Weights of a small transformer language model.
Size: width 256, 3 heads of 64 (1 for keys and values), MLP 512 SwiGLU, vocabulary 675, 8.79M parameters.
Architecture: RMSNorm before each block, rotary positions, no biases in attention or MLP, untied embeddings.
Training: a variant of Adam for these matrices, 172M tokens.
MLP neurons of a small language model. Each row is named by its layer, matrix (gate and up: input weights) and neuron, and shows model dimensions 0-255. Each number is 128 + 24 x the weight over its row's rms, rounded and kept within 0 to 255. Numbers have three digits each. A neuron's up and down rows have the sign that makes its largest values positive.
After each neuron's rows, "fires after" lists the tokens most often just before its 100 highest values on Wikipedia text that the model never trained on.

L7.gate259:124148120138151142133116110120156136144141107183131155165142107135111147179143192149119139083116114152146113115140135146143124074145140116145126127133153134148105139146123142142154147166168109135143142158128129178141091135148145118106122095125133173145179122152131153127113110124143146155169118121141130135107125113115114107138110115109136118146105154132184095136144155108112113103101142152111146166120096195158188154108115095116094142111088098097177109093119126124159116149114142163083105087134107079079139123105145134133123119163149159132142106163104115112107116159157066078137114101118143127111173151131112120090095150072117118110106109122103109134126182113129149139150124119146097150139151092155113137116136105127118137135095123160131093144160142107099133089088121
L7.up259:172124133169131085088114132149083134093090106166152145100108125095162128133069096140171097136130122098116152137129114151145125152106131111084118104138102150136119144144131127113127133080124095105130132154133082133122099127135137120128154101108102125119102091119155127131113137199119124164121139151166146117151132121106132189133143160159097080136146093101172109118093187130109139101137139150159115140141113110078152107108118126111130125129126127103122108114165087154139124121145137164155125149120148130169133158132093112138150132104122120094136101130122095126122136162157167151140140082156129131096106135100129142160109102083124097096095100125086127140115100167135084083139131098105104146121143107186075110138078116138107117112104112158141130152127128139084114128135119
fires after: " d", "d", " D", "ep", "r"

L4.gate324:141116110122140112070152135127160136122109127126132121121175135126150160162175117152092088091117140102135090109113103156109092091097096081097146129106138132134111160159113143137153108094102135102147094153106101109123147111130087121104151158114159106138159097152138148148125086100116141131143126118142109122165120123116126170146107177132090147092156110127175162123163121140113146157100118105133159108115139153123148131156140125099118159119130115094105124107135143150104120161126133135121092101128148138149148147098169103125101124129168096109148127117099059093170111169109101176109094104125167142140157103124072145130107167130161114124151172133169135145102104073170142153098126084115120141121175145127124121129178118147158111137116136156125156122124095121105136132121136
L4.up324:146121098105129143086102151103107084174106129150131176114102145088137157112137116137128100121102104142102131115097148115094123107122106113121154092197132139142135119144083155141164145141141136145153141122133129097157116155144077144104124163084136084164121153159122096152169144157148117131131113116159130139135135147114100093099123137141106096098109122107089145124155101105166137097120103129126131163124115127128132153197145141164119140106134149115133126111122158167146120140179123100144106092145149135155109123131120103129127100119106139117133132128104106125124150136152097111136105125134136103124141112167074133131144153139149119158125199091096143099138090124112129066118110117129134062142129115088164105114066107106136169147134106183139133154115114113121123186101137
fires after: " ", "en", "–", "up", " G", "ing"

L6.gate54:156123121173145153116097138074124102166172119139107125102133135136094121144134103144142103144092097203104065153132150204087134134146093140134171157144143113165104130159140128125111123166127110088096155128111116105133084105092143149115125120103123128104142159109130136166117131116095166101115168096139132142153141106105113160102123114115096110105130105144102127150130093146140168117136120150117132110123136170092138119126085141160084097128139178111142147097145101138101141126120156125090125127099145114136102092148101087121148122090115099102124106085144119104127112106140173121106123168151128124121156155129162093150126139108114144126141103098174097131127149105101129087120140165135084136133075134106128145101097122095121142126113149102125129136157167119160111151105132
L6.up54:123138142143125104087083110108110119140178096126172148117137133131175091104139094133147128166151140103093140103132149159112143156167106141129146097127133135115144113121107120184133097125176149142107115148128079181134119100185125143108095090126160112102121153157089130153135130106112119121140109131155137140138176117123145111129136120134096135095095155097119147104070128116114112123095112113099130114136137108135109122147124125146102140187118138101122111137112153134136135145115122146136152089105118108150156115122115105108141130098137129155177143078153086108128124121130106174123113088135119120160110167199109157175133082069106069134113116107116120121116111098116101144126121136070141175125103156119157111150098114121141124101138112196133102147130137142122109130123165
fires after: "h", "y", "k", "j", "oh"

L10.gate100:139132149168079139108088121102117169130084123078105137113138175135126091107109112122105167105118108114109085145131118138148138147140119127168119114131090105155165157153103125176151128128107131129138114125167107080120157138116142153133142088136133150148097174081128139149132133152161114110114116124124109101157131087171141130114141094111125114114180108123143103144149134104129114158132151155061138139101127129115103098120132136114093139131182156118162144101141141163093136110161147118162148140174118136101114175126151138111084182166166118158144136128130094090115109122169123173135118150087097091119171108131136137132081164113144137082141132090112125085160126097108125135126123125097125106108153108125153123139127095134152082098119152116129146164116149122142102108132149
L10.up100:130132121116109134087123153141082143128111091151116125124146165146162157142140140172116130164132137137105116105114201122154145177193150126074144147117069147108106144140156128127125068092131091101110114135127066169136116088156121152121152162150130136121130118117136127143160095108152120120102103135105169108129159129163144136116116142097150124136173170127113124122148119155142134115127120125156104166122126098080157123162123128111131126132107158076145169125133100186096147123134130161152114155125114120117153143093140120114142123100119094107171107147070137151101140138127134123119113144126136151145161082146115156097116147131120148161114094114143099097173157155114127115145128150140155187107152152149122130109169123115125114113125145131081087174134139151112101115129131
fires after: " res", "t", "st", "k", " w", " cont"

L8.gate91:103134132169112074114140136134144167100158146115116173117123134113109103083113139152159130165136144178112104098118158145097096135125112119156119108155101163141165170135122144126098113128127173131161131099142124079145128157161089095116161140144128134134140145112140104110078113110120099130142131127115098136128082173134118080145116116157116142139157139075150143134117099111157148172088128147134115126130169108183133133133170104128103114126134127135154102121126135109151123133107131095139138129131131147123113114172111127137142124107100134128066144113134115115147142121104085108140179141092149066103107158155126109128151137154112137122186074107174118143070108130132126070157161133164124116126111107150086160147119128138146110121141128115109090085096143084121095121109135
L8.up91:154136100113090158120120130150133124103112076134139174197149166146126180139110137134104121144133138112120096131132161144132129099136105130090141078138166113127110091147107151130108107102189161116149083129135123107177144092133113128104097112099132113140147102120138107137119138170109114112115117175151136139122102123083128083149139140139128129115147125148155133132141089105147130131116067121141133148134102143121139103113082122086127138105130141125127107103122118139133159145128106150184117181119126134172208152155130146139207143146125139140132114170141110162126177134090121114114100156112144126152141149118127121110118090127118126129119107137132099189112089156115121126102128149099162144155167154135103178126115116129117173115133166105108086154130149121107117142133107
fires after: " m", " A", "em", "a", "el", "an"

L10.gate304:147093109110076125162091118092130136125155107107091178123140143127151174126120135158159143081156094160103135124143096161160146135137117180155152112176087123153127132156148084148171121146156157153120130142108114146105145106100123109111082093137120117130141128123113106079148099127141134165131152078129104152186098125127140074102123114123151113123143111146161112102131196122098180114143131168143137159124127153112124126105122125136105126139117125094141113102143170128089150114118167118167126158145144111126139119156156123096126160146105117143139082170129154124127116167164100140122118179138124143089101121160140115135122136150099110105135178116107118104145150121120122149140144118091148119112162089135137120111147140161107121115107168132155138104123165138128136166150187
L10.up304:123136144133110085140149151121091145136090097104168128153104175109147158137157128166055166115128109109128141107125147117129124185125127149141144137168096133141084137136130136146098150140125132093152133128132125086096100146096124115152127094131109108138104186119150080106138123145177125124161159147124109099181111117102162125099119143104139134144149128115091114104131149130131148139141137139119098178145129135149119098165102137178128135123157109099156124142158149135127139135104123094081125166148130140116201124136117172108149134129147121175165102188082122179131141151128130116139166141154132115123118085137142128076134125139159127087086133124139103133185130139146128109150178131154154129090102117126163145132117122119097113142151132135109161138092104122130142137098099
fires after: "t", " e", "m", " cont", " E", " p"

L8.gate164:113143113171077108112161120048146158134154149127113163084146141126087098096109133127112167140124092142108101107111160157136098122172106111140090089147106166145139101153102119180137169123134163132101108122120138117114127100131122132129150148124096108136076144113149112082087130164108170123126143176139118146103137123129128124162119134146135115135157129136139096151166123134108137168117121143174106155161165143173122128119061108112097102121064140096091128099155130146144102118072119133092134115141109116116151120135139093123148135132122123147152122113098103139070128157074160162130104115095153112140131121148104105134164096140126116126129108150099147106114115099124124119171135143127174111120149084127133152110115153148151106144103118115148112159113150110139112116154150
L8.up164:178105117149111144171112110179140128118156156121120175166118166135133128114143124143126144108136113136150148116117157120149133101163155138132138130119126143133127086136174142124158101166135148086119133150150163111102092112138126124131099111127149110142099085104154113118147108132075143122101162186112061145113092136110112127138121136161141163073131083126076145160154072130136164115130164114157141111169151130119073154098123120128140160118158136104092149159104129152103130120151126110141164148113084119121111145146132137120157100153124110151134119090170108090137110119137134129140094171121090125154105121153117156131131109140158100107161100148152112195092113109106141151128117156143148154159141115119136131086143151150142151129135060076139105119141139140145110128133137
fires after: " a", "el", "er", ".", " A", " the"

L7.gate147:150124114088101139093121127114157133123139102096135124106138145120106124076116152134139098125136180133118132130125151112107142175103119136147150127144153156131101132109116114136141183131097081122099097131114103168146189139060087087125174139182176136142164133102126149135143142113158118110125118118132135128152118116090136129131123131179131123116111113138124178109113106108109137150094149148135143150125105168127153090135121148126120148111148113129125129110170179115140103120127117126152109108153105147141182078183109145109133134146139139106172137097141098112129100121126116135120126124107122108095142139099122183164121114080152141117155115099163128107148165119129131141096169125131142112103113155179082155112172080130120124105148110135156161177158104102168142170118154
L7.up147:129155109119131168114103159140199198094143108098141144109113106129138098116115111141150099109104151100131132107087144106121141122135136126123091090123152118137101137152143127113144137174156170115112134124133124132143139115110127131116147178147170114161106128105141127093136107100141154119125148166149087126147097117122185086161136129095138129095166083166116137136150111139106116159112124123103128152137042091111138163155101116171128161147152139140126119098131114110119152099084104130123109103162105095120132164167109114145149155146180123130112120105165133168151127128108153125123139131141136115148145102138121126147153099144182110122127151130158064100152127148132122143109089127133149115165147090121152113098098090170122137105129129122150087175150121120128167110154148
fires after: " ", "s", "8", "–", "2", "7"

L11.gate24:133154164101161146112127166082116115162111125155047124127164123142091133153125159133183148154113152127132099107200150083159130105151126140157138094159131120164102149160097092133153107136180136116088113084137118128124121120131177144167099147152103092116132139159176114102129134124088083123157135120112140142163109163142126152182093125128132131124115140121118118094120120145090151135126123164120157117104103141083140141115114136116119152131138156130094108140152157135129131127133113137097127112145123120188123130103136129127066104094133118081108151124128082128134124110147163131154143087120141123098102123137122135134111106140125134116104137146150103131109090084113174146139167170147126101144109105123161121159146111182144145102146115123128111122151129077151151154138147
L11.up24:123126146122146115133073132116108128188162128156169125063125146107152146140101068106084133112102121121109090141114119168097112128163119095129112109160106163143095085130185092124114144127118111150073082136122116135136073134115129108155122124110171146103119129155131081133120163150145127136144175125114139140113117126101103179136114107119108164114131104101124097108144154128100128170116107144146164118143133095148124111146091145101125113132168083118106105087143071112123177164134111107145080174144150121130149122094114141180144136116171120128161124148122111115125142132096160119171106155127145119130145136130148117103135136161075132138128129136144115094136118100115106152167120083123139152141109116117153101125121105123113106144149107127117150130135094131100158168100152
fires after: "'", " ", " E", "id", "an", " f"

L6.gate197:103163139119145113119119111154176112122131081150131097118151151119146101123129144121157146128142147151115100106132132130128096152097140130148158134129135139145161160133132134107148096120113118179133124129098170106112123136159167113131156150138088101109161156148094149155135166108115114153073092123109156128160149128090162149133138071148142093079138154125084127134145092043110138165153122147080136141127153127131094143177105105127085137113146126121126110152163127134143126120135088114066140155120111115105150112156157138115080148112134124110158113117124100089157115080122148148091143105141148146150167139144128139144117081112121147102147099129127089122105138099129101109138109110082134128159113160094086133158150066115116129153118155154128110134142124157134138182123151
L6.up197:143133179106096113108126141097118134113109110096102104148141147147106135098153115142122183128104118088148110137149154103125124135130113119102145064154087161127125149146109131094167130120113088135098136106135137153151164116130104111129128168093143132106099133142101174168130157146144142074131105096104113142122143163125150153141128132115151135101126181095116144102122132155080115184079138129148079150129113150166135137138120119140142120135104177094056114124122123111131146101105137154107133136149134118116142129103144127128072111129148161120133154144095135122118146133103141118116143129166169132140124143110107119134130133101097150094117155089115147136090128102168089154156109085136105137127132172094080171157141130115102121077155145137124158164167150115161123164076139
fires after: "u", "o", "a", "le", "re"

L10.gate237:078146154129172137120089128112099099147120132133132106148147099133114149132087176142123127131140139119114089078142119051125131118139128114112104094166159124149168099147132130118144140055095133135147194113210114102125107120108115128148114102105110133151121093117117124127091108126106108105136159097100098144133124160124120125168128152126124152138108129177110130123053141130115140114120112159155116117119116108150142084127108146110100119120104107133134145104121092122097115125148151137132119147110140184137094120139122098122142115109128159136115111131161104155134121162111126161120154178109100156177102108097138147129144097089144139126130170104112097120155110105106122099152088128135103123137124118116108152144126118173111146137078106068097122167159159124119118144089127
L10.up237:111133109119138134116139100130111118123115123137135071152114128135145164076126165140128133150136111121121177116063105129137138122156125125116158161149161124141131147139173122151102157130131146099106122164176106134150188140134081135077161140099155178099107113122109135131142122146149099095120133148185127132181123117121162090134138082115109142152142186121135129137069120108119093122152110140116134088124136211120161108128140111178130154122141111103165117141114088115137128156112134118122103126144134145164168117113148124168107092105095182107112165102089132102127136110132136119144153080147138142121159169103150146112106132066139109124143113124103128112144119135117124133117145113078088136161115150154109099125164189125122111103114152122128125137120125124126138106124113
fires after: " M", " p", " F", " m", "at", "M"

L9.gate128:107088095131143124127118140116171112144133108113135121128166102118131136132107132103167149157083123102109124110159108115123154125146139160112150173140106129161146133137130099096107149161153124137109157121127136152152094108155150091044156127147164145129128128093134134183124104112154148150130112130102135117113128134112170132144106116141126187097139147125135153152149099073101138133097141150138118135137129104124147167125132073158102166137119132111135152108131118137141154141139115163100139067161117077129217101166138146141092140131121108124130168075110132153151144101135102101075132118109132133140124144124107120155137148070157093129133117123117119106161125101094116159107103090132105122166123119091120110113135121131129130182078150123136128177126117152101166101134123
L9.up128:135086145117088140089127136176126153136112164139119127130131171086140104111156088104134101129095157106113137116139126168131132086131097091086133123132062133128099127143120164165107108120143120133121158118121095143131129105150135115176100141117095145114111120114082112120145183137113124131154096167152130117157111170105113129133127093171169131130193127123113126126172180128129109143095143139177158104106125115114137133091125105154137077134143167137138125133119121143130091097154118179133126154139138115132116122123146105132112158153128141105122156106144125129110079119105152077111136138155069119084125120086152157161147144119121146100113131135108165089110135129108103150116098120114127131096136122108079090155107111158152131127181160152138159166106130144118090092131146
fires after: "a", "b", " b", " d", "o", " D"

L7.gate141:163148137142157102126108150132161113145113100156089155084167104127162109115126162153096142125133106156120137122142143075168124158151158141149050111140095169160099141126076107150135091156142153134126088150130087194162135111122109111110116131144107113105124144136155133084109104145146130100122114114139124114131060137118164075105168124103150164153165086149119159162158149113079128099113101148155165132101149118134180119088080146148129140130118104134102147086143079131117081163125142144145111179120139145125142123143140115132134131138110126114141127141138177115093145137151105109105117144147079149097096122128129153130145102128096134109121119142120123129128114131125143162173129101103104135119106119145103109157151118133125148157103149116143118126108134166167117126138133
L7.up141:129076093138085113088126131123119119111165143099130163127162147143139150139130116158124136101135130146135155115108195075113090118069142145092108122137102146116110093153140091140116100142151165133157139116132117153137088102132129128147147114089124143107144156124139120105128129140120111145152092129123127142134132130125149121152139130114154104143129141132091140150110139141146157178157134122107152135115169117150119149144178130162117149085165098173093109146128161115123150127105114130109148131155092137111129065124153177127075115153141084116097139112131181148149140149120113127208142096142174117131177113147165137112159089164138097120130127091122164119142126098156107170142131123139100129126129140163122125131129109125140116136135139128103130164124109184120126104089051
fires after: " E", " re", "re", "l", " and", " J"

L7.gate291:145168123123102136093120119157156159113084150143143145127097123101128149134096109091083116091085074155099113126136131174114094092133110097118066116155136112126107132152115146111111113120126140149135137130158139137128127090187110118121121095118108119091166104153117128079121092128122128157157097134107113111087121079074124111132165117107156138149205124155138122100121141122130115163138100148140139096125155118143144118150112123133085145174102122088105094121111151166164122114115146087149105132108131149085102159173126150152108135158136133122167126165134094149116135141132113107117106131069135118102147104146158128152137126138139131133093143106155146129145121098131112122105159089116121127172106110167137159160138164107142134130148144150125128124105158101114099153070094
L7.up291:138166141181132117129129099148115134078160113100086172160120117135118143174094083131130102138157142134138129135155137144102102091163144083140085108140113129144127154128128150131156138115113104154100096116159111130131111080131109162100149124128115156175137115134121150127143131142146169168146139136127126132122089129105134165136145115140076116096148089121127136110135140127116095157148107130111137097132112110146136114108110109116139135089163121135077112117081203118147114155116140128099121107131109111145156132151149155166076093137110160122167108116113078078123109133150101130157132106114167111138103168097126113085178126106126143109036143128140164103130133149103147084124099148129127117144140142122127096143120110147076144140161128146129106148125113158133157149097136
fires after: "ra", " pl", "ro", " L", " Th", " l"

L4.gate107:142162199084169107119131154131128115114093098092100137164136134127177136114167132136148093168079141136130096129132130146110103113089134072132135101107112091171130139124142077116174156137115134111126116137120105157124167114096139125114162170118128100107146117077128125142110145097191150098086106164146084152131091138108126111112126166138111116087127088140141142113133096160119147131145108128134140101164126118112171118108141134163106189118112104144097135122152146075128140140137212147155140098102151135162108126109147128132130133100116119079175151111159119119119149152126149145135129129119134101098116086116106101132141127108129144143139128125141141106117131112106131136115145150112090091080080141114124120151165126129173146103122135134107129120152116160132114120117154
L4.up107:154098106123085155103148154115124127145096139133098111177102159133146122131160142122121115126171146128136163104152129127109120113107162110115125108104135154133128151127126139176119140146160153151098117118141139123160175125152087098104139195107128085163096106088133114110128156152118148128124136133181140098108122163089145120119108145173176129108157092114112134117157116084127096085121113100129141111131134144122105147140119134076164102138143108111141118094161130153114139139127119124123135139168121106161145132114135131135163106138097101110161157155116150155060141122151119146166100109115111152144154128114119126156150138101147147126099158099129152088157127117080127099112157116175152096164174134140138135088080149201161176124111123100102112138141120089144140152099122
fires after: "–", " ", " (", "-"

L9.gate183:105112130161140162118107168132108141145103105164150143130168141109136146099142116157125078112106104109086120110119098165117125122099116096105141115163095107128114146158153116153123114137117129112128133134139123140126102152085085151085152132142114118148107126129103093105122109132123146168135122163157152150185141108145114101114124098138115107151122153120153087124095129145092098132137161165107145125118128116112153130145109119145084122147093134143137147122159145083141143117134123096130124101117143138137202121146133156146127120118075122173108110146082121106144144182156110122152140122138093074102138129153117104147075129181134120104131100123128103111103195130118137159121115131139124084104145104170122127166131094125112102113181167075141162177138124169115083166151139
L9.up183:091135118126093103180149117131128134078120148110119131145083107149150191143116116140104151142177074121132153097152140120144114095147113127138104112141104098130140114123126124089114108104158126096160114126168136129139102139084059119132113116098100109119102100099127130133113117140133109139118129155132131089126114178114142120111170168113159134113145109158159088097088138152097158098163127130118115116102103108092108121138140112155134121098095124146141100118132099132088135100103160113146099117091146141113144115128179152136102099112147147132140112157099113106136137149089117116178125135171154082159105140121175115131106104147128114137084128131136113094104131101110132133135124146132144128072203159115119116121114165176123109097148129130080092114131161098104094104141105
fires after: " P", " e", " p", "p", "pp", "P"

L7.gate369:092164154078176114093110162114122099154103125139152120110184082125145101188135113099152113127079161152119113133124141109159140126103129128071091160128094111139108146129092122164111079107138114139151168119167074140125119109170174120142105133120136108156142183106129107117100135160103123146200145102102159131123149143129121153165148113124114111140151140141118131134107157138107175133134113157143146118111091098120160080113101132144098102139096143121085157153138119113149126091123116131138105175124110147127089111096094150098147144122157093107185123146131116156127152124142135093152114136106129117110123106135128110123101115088166124115128091148150121128130117153137128176149107131121124123154148154121095143109125119154157099138087105150137129152129164109131113114094096
L7.up369:077112134103138128108120125108091117143112145135148160150160170135180156148102111152141151100163109099148139122127135109143148111118120081110096108128112061133124157109175168138123164118114108152115104077160122101157108109108091149111150115122130147113144099133078106146094121101152125180087104104116100144111153136156149130137142136122125085113135166124081086151119149153109112112143108125157121133154114117115093113130085153129144140101159155123102084136138109108116087133193107134130100120122135118149131138129120169141107096119129173105129160157111076171148119157107108132174119140088143137103149170135148136098142129092125115126105131149087117122130098150092130129084126118139114123152176129088117155127116131128120119107095111146134157139110166067140129120177119
fires after: " f", "at", "ov", " F", "ran", "F"

L4.gate291:136176128104108149104101132108092106126149148156117111115114098121155105131146145127143119110136116127122110169116137087121092164070113093147137130142113151134126108112123110170172103163108098162121140115096071139169160102113104134092113124164112101157145144123109131085094114120139100170130134172127138116138129126145130129115112126108137149141163142127132138131149082183099083152147135134146113149125153142103131137090074131111132156143087133127100099064138142113156107135136102121152053133145095134138134134145088132119139128150130118121120071117119097148126135177121162151105111146119123097080143144149137132155139131143137094115099117170127124104136115115176143199121142081105113129145153100152123125145114134182153173163104143154158163141105145125127125098117095
L4.up291:130162111121100145105115128132086134172140133117118119128130111100124135146142117159198123112124142133127129149118136095099110156101120162112153089115148151107126098138126133153153104158095142143135084101108106154117178142106105118108117123135134102185132121139092096090099157167129126128123128101124131099164108141148117113098136093117110152123136141115142138148147064121157076107137147119118103130131121141149101124146107137091105164108082157092163134108110128155149092107109129151148107121136085074145143117174130121104121138142146125117094060133156135170135176151123155101155128143137103141112146131153120104176141119152116052133105116129130136132138136124151130203099121112128109125163090129119127151098104138166143166161132138146121145142149102116139159184179104
fires after: " pro", " in", " re", "re", " E", "le"

L7.gate200:148124100076113147133139137131175117108133139145143146117101084118127177063119154137151110105084101151142076111178134174092154106141089138139108135130154125155157114122115091116142147116122165123133094163145120118137144097107125105153073126116069078128150117104144065142134093156112131137138122133127116117157126131106128143133121155118138146150142119139153129137131139096123135130130105146124112116113141099147146149151134130120106123096126077064114107125161112132125157140125120123138137122128126157100156152175135161114121156164085101116144160111126142126127136163088116121144131131109159168145130130155118116142177143119105160160121130121145172137174110138085126088186153194128149116148137128148140126051145115163152136142126142119161131127159154128150131151075109
L7.up200:127125127148103107149150119134096084076121128155112174166131114129133130072131125126125097112053108089129110157105145131114147104109081091139114158133141098098115139114129117129107109122125142123171132103125129172144146159092133071146180126091162175154117128153124144127095170140130144106121093148111149115084104143114104149115099123173117132121110065158109116119163115127131150161119103130113118109092162151115139131152132113128130164115158136138117130118129116131168111144095113145134136128199143137105095157132149192121138124131101134152152126168124141061085098120159142160122120126141121121137137165153147100121119125138176143111122140101152096087115174103105123162108122123131117147096148124203111131147165123135123130089148146152141110140141128116130142135130159
fires after: "ro", "ra", "er", "p", " R"

L4.gate416:140118146114129135154114133101128114162155134135102136138146125156167123098170110105071121112131132143106118133111142175153100142121116094109147152124145125146137136132152138109101118095143053139101119133128093134100132122111158124127112137111154195147123122133141088134141147142131083118112175107146128139149098140121123128098164102145105126144148093110076178134113153149113156176143111140161119132118150117139119094160090145165135123113177116127104131152104127121082133111116110102092110175123164119087096110129076110094171143126151114081151135102145091095101140073124111143116106156142099160107123139076151139142081122131152093092157144112097121083102136085125113124127110113124124148112058132134108156167124126109132115127088153095132135140104104117106096157123108
L4.up416:143138190117120104130111132113121116148199136143148152126136146161125110104123124155154093133125114167160156154116117115109095093133085110108161122128172087123122164119156134092118107112130105105150156129142125107105133125113146116124175089087147151155116132152099102116106141151128127109123095097110155160128139101064144150137158149153127140122124130159143147133123116110135140144142108100161139121121112120164155133150115132145111141140160122116102079192134173094117111112103169132132135162167158135144120106126103177164065128065130146130137104133144102073106092122081151167163113135099135119114159109134158120131123123111124133134115084136108134127109137114136099157135104119081128124129080124131186150142151130110079135097152102148156124080105119128155104128161153
fires after: "h", "a", "y", "le", "ro", " cl"

L7.gate107:110148139113121096115103127108118084088145082121116109110128123171129092127147134124118100150117121124130088090155101171140111128170160129125076092132116111144167158166122119161136111111101079166111172114132130130116133128090146110144112126114134078141083139114094098139122126139111158134128164120127098138108148089094112165129140108108123125160154134092102130124117113071112131125137174147123145101119055137141090128129139124116102148131172167105159120135090139147124095130131100126084094099082101153099151125113102101109122149143152136161163156140153135097115084113141145129158151138139093135144126136154123127137151113090137089155131102158092138136138111087126124196137151150128100114127147132102157122132138139098140106142056127123082156119146166115130116102117164
L7.up107:125094118135124201122123123124134135107152140174088136137172132148140139136137124142127116092154150143129146088101156146134142149116165158115129141134118112108139167123109125081101100143161099149106125157086095105122175119103111147153125092123096117139151154151081061130145143097145087139136135089159115122095110122037100160095115136131112115144147073089101095097111125077110151162138112130139103135119141124108101137109140140130132133110151065155119145125131153099089085153150135134091153148126109158102151117119094116118139111135141078107142133127110130118128106147090142117133132085090107104145148158087106130115128122141121105160155182133129132096124108128098096137110121112194129098145141093146156123155106144099121147122116123131130102146167130125120116107125111
fires after: "h", "b", "ra", "ak", "and", " k"

L8.gate466:123126115148137143123126128151145106146201134145083105072101160130148086122102116175134097102125164110082090110140132163138110129152095127105131123167155139128121148129122109138081117153160085129146107142106092121110150145128146137098121159173141134108146133096081097134152114128129121113126151114134122150127129163125135130161133139142101160149133152166109106172154073122141137191116102164133127110093122107106146098164099122086091100131138114094111132106109126142109117190113112159151155113155128084120158157147084078145175137152144108125127108093138080108138153098122117135143131132171166121132170114130128167149092132124097076137127109143105115115135116137136146111131087132157102150112103133131127077127131119131124162129144139135177083106158141144138138116121162
L8.up466:121127180104134184087094088125114161125132093121134134082110097126104142120104115146115135125143149157133155095070127170132094118193107121138121155094109162127152100137138138120129141124126148120145129128162162168136109093115101133109142114149097128126134137156162163106166088131104138125139125101127113168138114132110153158139104091137144115118116137114102136149158100147138159120146090127182115117154110108082090099117148150073142142106158134150130135169098158106079104134123139111137113141089151105121133159096134124163113142078132162146151109093131115104130145107118165086107139121103068119100116127123126099147069118110117155158136158154101125139120142116117157106158134082117148145136075117122145119156098147119158171117142145152153113124155096118147100148126174
fires after: "y", "o", "s", "h", "a"

L9.gate471:148148133131137125125133117142125101155153149112102114145141141121169179087142099118088175094130114161088077132130165092143144150150106133115123155182157112131112096131083153103113164112119146145131149115149132122119158123110128089095097119125120122097107141129117125116071103126119109098155186133155154124141123167167168128153143141118095161157146123147161123143123134138057144098169129158101127136052149134134150119113095135135094092128114098150116102097143104164132096159143151094150100105148142170105136109120167137091141112117122148107121123188170138108086154113117119129191112096125177112133119151088139145120131124125138134155096157097128110122112137138096125133107084096132126124077110142159125121134157141153140104132123101137134140123126140158121117157146143
L9.up471:133174126132074097140147138085108098099120153136142138137160111162178157165107093109096150119117141148095125137150158183110125157097124129140095136164144098085090130137126131133124149114117109120155120097123119090135096114147110165146144101161113144104145151138096148171159125120166108164151098149134120154131090122123151135128085133126123093147121112131167133098128125141134138143114149128083121130111141142106137101134080092144111091099100105119115169129122120147126161143132108065164143096135155160120161125161144138127105103134120160145115136124166131155148125125121127143168199144128139120128056101132118151125109099101129143175110119112140136064157143142099139095117146127161132131075140132142168109142133172120125076114138141091111146164123108144142110134116172
fires after: "m", "on", "r", " p", "ot", " c"

L9.gate21:147078124123102112113115131119139121125153145157169107095118133110104112142110149114138102120137132139112140169143126148106158113161113151101126122131128156163161113163134122115151169112091132126152160125175132109126073112094112157118094165165119102140127122182131133098154122141166132125124140097120157147177140146074097148150135134115112084126123148126178128146115121108114183136103145150153141127161114119130142118139118114094106134125135133090114096127105123139084140097137103105121190151160125101166148154134129105159115206128155141176114114107112121144145138125059141121135135144155146171141081115125118125151112163145107114105099074152118070191110089091125114108144124162098117131140141124103106151140097139126123134122097110139111107094122124114113085163108131
L9.up21:121153110192127113089140151155147146127150128145131130124106114145101086091070125175122107127124133151129123099078179122083113128191136164099081144154086126132107120110071164114125106087105125146156132112112134119124133131107128128124129157116098125180113081133145097141122133149110147114152143124114120102148127177140135109108141112154120159112124121124150095185104117131131126141131141132156143148135151078114121117138139159174116177151115115111102115141094106114144081135108110166138101130088091154163154105122108146164169139126159098168149113146098106133166143118121140134115098144126127129174129147127084152123187123136073152162127152082109075128142092114120108108112116088129109119135150141146126123131134129135139140091139140128100124122166151150121113131087104
fires after: " D", "ra", "ord", " I"

L6.gate449:143159158115118101082114122113140188144111136169091122101140151123146123124133117133080123124165058111132084139122163108150099159129103158155113116163082120146123154120062132158117110121140071159128114094104131129161132127164139126130162129110090148074132159129144093122124141122143157115125098133096119103129160140131107145109142147108167120125120120138066124135156169120089150133101142123149116128115162100151136120140091157167134133138138193092136058109129130175166096115116121178093139148126151145139121092137131130136107136144132155137172113131158088129103131126126144119142102139160156149105140129164113144109152110109112123083109165128103139105153114105132103149135122107093111127170141133106163111119146100124159149130116096119141157151108147145152145148083143
L6.up449:131139134105100132137111121123138131155096120125141110113131127077152134139125116103135144140091143122122102141136100125102108059145105156132146120160131149146083127106129123149153119120112121150120069086124097173166077138165133127138176154123132114111148117117183112072104121130104136134148113133116115068112143169174111151104108157106120123098104116103101118122129113127114125114094151153108116121129122139075080094101124109138118107128114106106096130120143107089114126099117087173124153143157136115133137134124109120138092130150181132128117123128119132161162122114144154101123133122116171113085158098166136137087130146120127163124099177145107141157125154155141095215136109122126089126144109090123128101073115141163154166177136069139159146133108113146151132107133109
fires after: " ", "oh", " (", " re", "f", " E"